config.yaml
d_model: 192
n_head: 6
n_kv_head: 6
head_dim: 32
rope_fraction: 1.0
attn_scale: 0.177
beta1: 0.9
batch_tokens: 32768
train_tokens: 197600000
MLP neurons of a small language model. Each row is named by its layer, matrix (down: output weights) and neuron, and shows model dimensions 64-159. Each number is 500 + 40 x the weight over its row's rms, rounded and kept within 0 to 999. Numbers have three digits each. A neuron's up and down rows have the sign that makes its largest values positive.
After each neuron's rows, "fires before" lists the tokens most often just after its 100 highest values on Wikipedia text that the model never trained on. A number after a token or word is its count.

L10.down541:479479529510500556536487547449467457388483494491498458492583530399544518494447468476516546486469494537494541497466488473519484494476505465514551509440485477534473455584593496536469490483489525488447486476518491497484550454509540531471486494438476470503520470451515467459474514520461464536
fires before: "\n\n" 95

L5.down501:482438507512475521493512528546529509463538487513574481478459533483377533520519497543528386610486523479444520502594460538565530565525517537494572449505452420459505488460466483505447505562486501477534452507492550504519502519463506563450501525491531530543531487473544564524517463500557529501
fires before: "it" 16, "t " 13, "ies" 9, "f" 6, "f " 6

L6.down665:525502444571467452487497525466588541488550455514516476511511516547548463510475500532564514494521512550597458461495514529466502503489550489519511508462533505434502410422447473542517486453497458461488465473427487512538492557552520538496509572587478526525465472508471488543501507464465538590
fires before: "e" 30, "e " 20, "5" 5

L10.down478:490464461489597499526423538528495475444498548517608478527470471486489483541476439530463479459517511520583475471556419540517483544445480483499487501540489532493484503586411543514456451527526472486545519512399537493476492529468526592476501495559529545489500457464436501490529530477510440477
fires before: "\n" 32, "\n\n" 18, ")" 11

L7.down567:445563528469429573581517528617505521535483535634495507580514503515443459530506524473441493584492502491424422496452514559520500503480509508453477408540485481523481515536436540399504460551484524481563588454520521425548473460456563453436509460586578486483505479502517445515501496495513512481
fires before: "the " 41, "a " 6, "le" 4, "that " 4

L6.down78:424495486515529500487518530486509472533545473545535518558582469526481605543546543457479524509471534490493515505461500494505525450434485418459484502486529573484541512534525452539560553479506478547466465553506496537531468510487523422515536530554497442384486507417440480570503457549562517489
fires before: "\n" 59, "\n\n" 12

L7.down129:511490454585508508500603480515488507481570547511538470480508477523483500443499500525550540536438491471452495522499523495472520490513486410489516475439475450574492455542522478482465526444497535507499455486500578451581424504533480498596488518514451455486496538523480513526461452507397551483
fires before: "| " 20, "." 10, "–" 10, "|" 7, ". " 5, "s " 4

L6.down173:497524460410465546497404549527498465466529532530530487510490456472426493507484534460506566501493538526482466520498417507427508526489511455425531500539479504472508498465520496566494523451498455466562488447530517583414430528514532538462521462502514485601467519436538508550474558475554493526
fires before: "s " 53, "m " 4, "\n" 4

L3.down206:529427435545535456498475481540492472509568529481514438502462497484621460583483507516523464516506459509543514596527424523520461546489483488504510441500485476512502480536493455477493512511518491453504522491469500482594505473569470540503502523560492474505482506559486490510556567478453500545
fires before: "| " 52, "— " 12, "|" 10

L7.down643:550523454473493551502585435487507497502514523493503609503446494492564526482500526504529604527454465510436424467482468553473495490540475479463507512574484399552557485427417524604490453576557511569420509514519555520500399568486504535487500453505459499520539487499466458528467502532510542499
fires before: "er" 45, "er " 6, "or" 4

L6.down226:471409459483548457501466507495469436439511484509521508481511486543493513549415511540432476444535491555446453492525519535549491490511477470510540481494522500464569604495499514446486533419553506548512531542444464503478499476460475446506545489535492485431499461483523485565517505557436489507
fires before: "\n" 49, "\n\n" 5

L6.down212:516504498539456466430537505468452493535555544533547482457505504510550429557536468495454510468480536528461437430523546464475462454495536526469522398510533403461519421437488512497492519470505429435495491503493536521493514510512508562563563571500499526448540474550477503560498496455481550496
fires before: "e" 47, "e " 15, "5" 7, "E" 4

L2.down38:489542533471499480493483565582473462479513551466422460499424501534504583521412522474506499436505434549452461509629535460457464497537490502470494456442506512519495510457465454579561583485493531493493462466566486508512463460537481530523530475533489528552439581481483488535424563530542526544
fires before: "in " 22, "on " 8, "by " 7, "as " 5, "to " 4, "194" 4

L7.down518:522479535538486510528549543483542439540512432496440511537563515494583454490499525500552438476506519450512438530481418532498545509512556494483480482481541474502487476467516503468479531444544467418490482513474536489438586557564515513447569501482593523479534510440609549526438511512542428593
fires before: "\n" 66, "\n\n" 34

L9.down546:464493557435480421455483504525529571526552492537510481468518480563494513456517565501524465579462499502401531436500487510505514483528498489453480458489475409561508483500510518471454505445559488522536554514525509475526500474492491503464510394422406508485428492467503499507557495503501542509
fires before: ": " 47, ", " 9, "==" 6, ". " 5

L9.down763:581453465529556542492477543393479497478492477501500470444493550459511540464421510539490533501547504494443455511509528483516508520544468534507483482435484536469545496475544450510497570531480478589459428521543522590576515532549494562521437528458537593511446521470489454447504494491574488441
fires before: "\n\n" 32, "The " 8, "It " 5, "In " 4, "He " 4

L7.down449:464429518522546533494534504453570520522512508508585480425482529505519464516497488494483557489529590489529435579489508499528437587489562441485515516551487465470482534528470524578576582498481498434522493511482528522481552472471515484501533476466561473456487472430472489579532502532447503530
fires before: "\n" 37, "\n\n" 21, "s " 12, "with " 4

L10.down430:369477532564550509476450519496520490382501547445567526497488570517547488541494484519408492532449486453474491494473480498504550438449551493472535506484535502571478403505519537574489537515575571543457429522494479486517494448549499501493584544473495531531538539505499516527465499478467572490
fires before: "s" 22, "\n" 17, "s " 14, "\n\n" 8, "ind " 4

L10.down729:420525430472456571534432531437533493440539450539536495584480516478463550462477477471438508530579532534483504513527450526521512497494499573490493501519507509478433509471550484527496538563504491500442523458499459498534488514510486494550504527513489472463464514485508529466478510490514536543
fires before: "\n" 23, "\n\n" 8, "th" 8, "a " 7, "o " 6

L7.down116:467531518561510551513477519423530468496472451487513497502481583451490598542566467508523557457469517479518523412439461496438530508523566397454473537516470480560539482493528528528486557475554501549524547521506514527525507483488491450465538503530534461466475484538587549443593421541505577487
fires before: "\n" 44, ": " 6, ". " 5

L2.down137:459506534536467493562437512503475486474478484540566505530492545565462469486506444531474468516561522485500496500486523527460466487444473501440534496525464449475500515471554518451580557487459528512459481549535524514444565477462473468471533523451477489456532528552522519477448533517509460602
fires before: "\n\n" 66, "\n" 8, "; " 5, "00 " 4

L5.down375:513451471482516536581473570483503590485485480510492525557463548539508485465468488448532560434449512581424470524552496517499373445415529503480471498499507475509493520463473517552472513475525509474453446555482459517538550455431487571517477469579451535567492501507514566486453422477553453535
fires before: "in " 18, "on " 15, "was " 14, "for " 5

L6.down407:554493465466453512545562502485564444549506451424470509435552550546483500501460533498517475532524493549507568513470531519462492414455460502573495469517509459526585483541534472529509512471448468438448462495534587483450524479530536433508536493476453581533495449515553445490501449546511532562
fires before: "–" 56, "one" 5, "| " 5

L9.down193:522527515506524507536475486540470544544487538541526490484584553541545487471525565577496449470490464468455526513532503465469487487485480534469536586515521512526573503546549535466521481528473456487565475425467479530449516549489464514492486451459416463449460518487488510535454424447409427540
fires before: ", " 23, ". " 19, "ec" 5, "." 5, "ent" 4

L10.down270:552508541493529502465436471516505472426507436481503451476460524530499446461510420537434503548416527524491517526480514474537486477419475456500497498527563378491475537536543510471561539445482482516504480453491498593471508483532505532530509462514465430570486504528476493430501457471447482517
fires before: "\n" 60, "\n\n" 29

L10.down640:483501511486532453499532476469488430570507461442569473482482470540489527504455528520560460522512546517513491507501577484539469454483443465575535475506553404576474541475566500421520497475461485500545499553544466502481379494526552515430470554519520459518523498489503538525495429459511552476
fires before: "to " 71, "the " 5

L9.down293:489377490499503528553536490526478449550501519470505413502427452456551497478634573614522536471490547490432494465469554528478469540545515507502547517532574486489496460428500445435516510504574510481483477547544551491500420484576532515452470487542516514423542531567557479514513544526516529497
fires before: "and " 22, "to " 16, "in " 10, "with " 5, "as " 4

L10.down418:527472534533494554539473476455367548441521558482425454528543517495510422524456448466508512545425543492499578564484505511570507499490519495481464504502504500538502453487563457521446495446521495523419485505465536529503513486518466498544568525441495495459560516473517476531536484518396505511
fires before: "\n" 67, "\n\n" 33

L5.down732:527474475490447545582490487553450461492487594535479474489522521521487540522515521576454477507467492505343490508497503517494485494597524450501489490508557537513465528571494460427476506578538487501504507507552575501485466536519537439449502458510521484519512480495493405481514499451501515514
fires before: "the " 32, "a " 9, "his " 5, "le" 4

L3.down720:406436448490541456482469501455546483455489487481488487600482485522508499474497450429459535509495513466540509596565489586472520548471438525454503499494476550488464502480505519468510459585543499532538544545480516512478459480462502501506475532491474414533493560488525532560565496479446480495
fires before: ")" 21, "Willi" 9, "): " 9, "." 7, "," 6, ") " 5

L9.down286:572464510521471520418471552516541483441405545516596574449500471554433490488510543542545447525510476541497526489537515549482437408513476508520457521466433511495432475476511412481461479473515443529523523541525524507537519533527465524509536499460430442460477422500513468480560480525576549481
fires before: ", " 35, ". " 28, "." 12, "earch " 6

L10.down666:505448468508545450531460535507463485516504449603483563466529465512596480522532556517501471424554577496508507489484476446459498515531561516538473506468463482561429527514527450376494468538518495544510469472481465446468514481490554525557513484472480505546531508494486491484535461443501493515
fires before: "of " 15, "in " 13, "is " 12, "(" 11, "and " 7, "who " 6

L7.down619:479489501563448546454519498397535476501533499606586477491574479470462504472431592454472500484469445512495415481462513440515527492462492538505502558521476411474542556477555498502495584510467506543474530501504480545490474515468494480511468497491523490467495425495512476607556482543519537486
fires before: "\n\n" 69, "\n" 8, "of " 4

L5.down569:536535483482626513554431436433503494509536469411485534576517528534533477449515460515504521532474505575493522523485517519525467499544450513573489509526498563529557481472523495510532500488511542463451444533428436420516490517482530521493500461466438524486454495528564457419459525451516478508
fires before: ": " 29, "\n" 26, "–" 8, "| " 7, ")" 5, ", " 4

L7.down438:472500550527503482443488565476503492544515493504570472518502522421539549495522538477449507466502586540548542516476503528498511444426548584536455511547447599483479492498523415534501464436523469490540476552429502470475463498517431574503497474479522503431509487517465570446512482502504460466
fires before: "\n" 25, "ing " 10, "ts " 7, "en " 4, "ts" 4

L7.down406:508506477456568541472494424452458523522447458520466564448491477481558461537549499534506507453505445486489565602538526517461461575552427484484562508479505433578492457478489539502468469505465496540520480452482537487469486576485530370512506458544421458575480533481507500541564460493452485568
fires before: "er" 47, "il" 10, "er " 7, "ch" 5, "z" 5

L6.down296:483491483551510483546415473493473537497430526534518467516518496559552536501480522493437492515474538429493486478502519583450482475545564513531500485509501501507519417432479569452495491546528506493489471575565541475448454441469557521490443516507552526453531478484517442448482446518596467590
fires before: "(" 15, "of " 11, "in " 8, "and " 7, "who " 6, "to " 6

L7.down241:476515533447557495494501510634484532490560532501492512495548512519503502476454538464529507492548485509407514581452476518523470596511447481447509457441478421482494486488457537482470518553447503463488508474569502589510530556470499490500528525460472502487494539529492473502451474494559454577
fires before: "m" 40, "M" 13, "th" 7, "c" 4, "th " 4

L6.down524:477490451516493491524453493552547462554491469482462512473458511536541448483500572495491425451494460517483496494591496508558439420518500478478501513530564514439450534494435473532475535468553493502478513463569441543546492413532442508438642478505533537508498524478468562479391540517481543633
fires before: "in " 22, "on " 18, "to " 10, "at " 8, "of " 6

L9.down530:413558468539515457521519518428453564544564482504551502407443416533483421545451482487513549462496582478446452523483491517519534542487517492509449469525518521487555547456465542504467587497468481553463512513462462471461511525472524548510478469480566562479449472516501462521557519509540582480
fires before: "with " 28, "of " 8, "to " 7, "in " 5, "that " 5, "for " 5

L3.down193:518494532460545422546528532458422468503456458406447481518516503612551474572460493492527557473491453493572509492523492496533538464395519506469494491442526527461622447525519521600556515464440539473500485511513432536528497606537495484480539504539474541491483491556520599517493453463486466526
fires before: "| " 62

L9.down237:578534505479470488502523526517467511499483499528549393478559556534428475452566489483487509592542515510467481530503420601537457522472559513439455468471445495504458500498502518599529521462501475514517517465452408537492604530539489504485535495546515437484442478465547451522495505538569464570
fires before: "\n" 19, "ar" 15, "to " 10, "\n\n" 9, "z" 4, "ese " 4

L7.down402:478527548561471481508451485492480499512491540529525457492473574526564456522540472489497526521467578532490492470465522575478499518538448487512499505504505457416532398539533527475502490473561538606542411444523529540458485505524463457474563533536521511517557530514461420547465448492485551517
fires before: "\n" 39, "(" 13, "e" 6, "• " 6, "es" 4, "\n\n" 4

L7.down448:522541567476477438488521546570515455549499482487471524517507545507433479472511515562513454537589445512444494510539480498461550523499497480471518524472564522468587487519441465465488507393441500547457518533534549560437464496504492484492455534468457503545472530534552486556451494569581469496
fires before: "thern " 17, "th" 12, "m" 10, "s" 7, "the" 4

L6.down16:554506443531502522484578493463490468483530514526501568543567561447497547543508545486486501499569422511396424462574574498473559516572469494507493481462525466435453467481472440522488495527488511450513494544565503496482461476508518484516508502522520518463468483532449509498475560369475495567
fires before: "-" 23, "er" 21, "al " 10, "er " 6, "h" 6, "y" 4

L9.down448:505505452506462523526490506525494506526480441451492493492439551497513530514461489548496440443476402529401496490527554432500439516524440497478476536516562528448568413522461466567557536424502536586504478546507497539501476506519519498477620571511506526505492466520488475466456532547547521535
fires before: "in " 25, "at " 10, "as " 9, "for " 7, "from " 5, "to " 5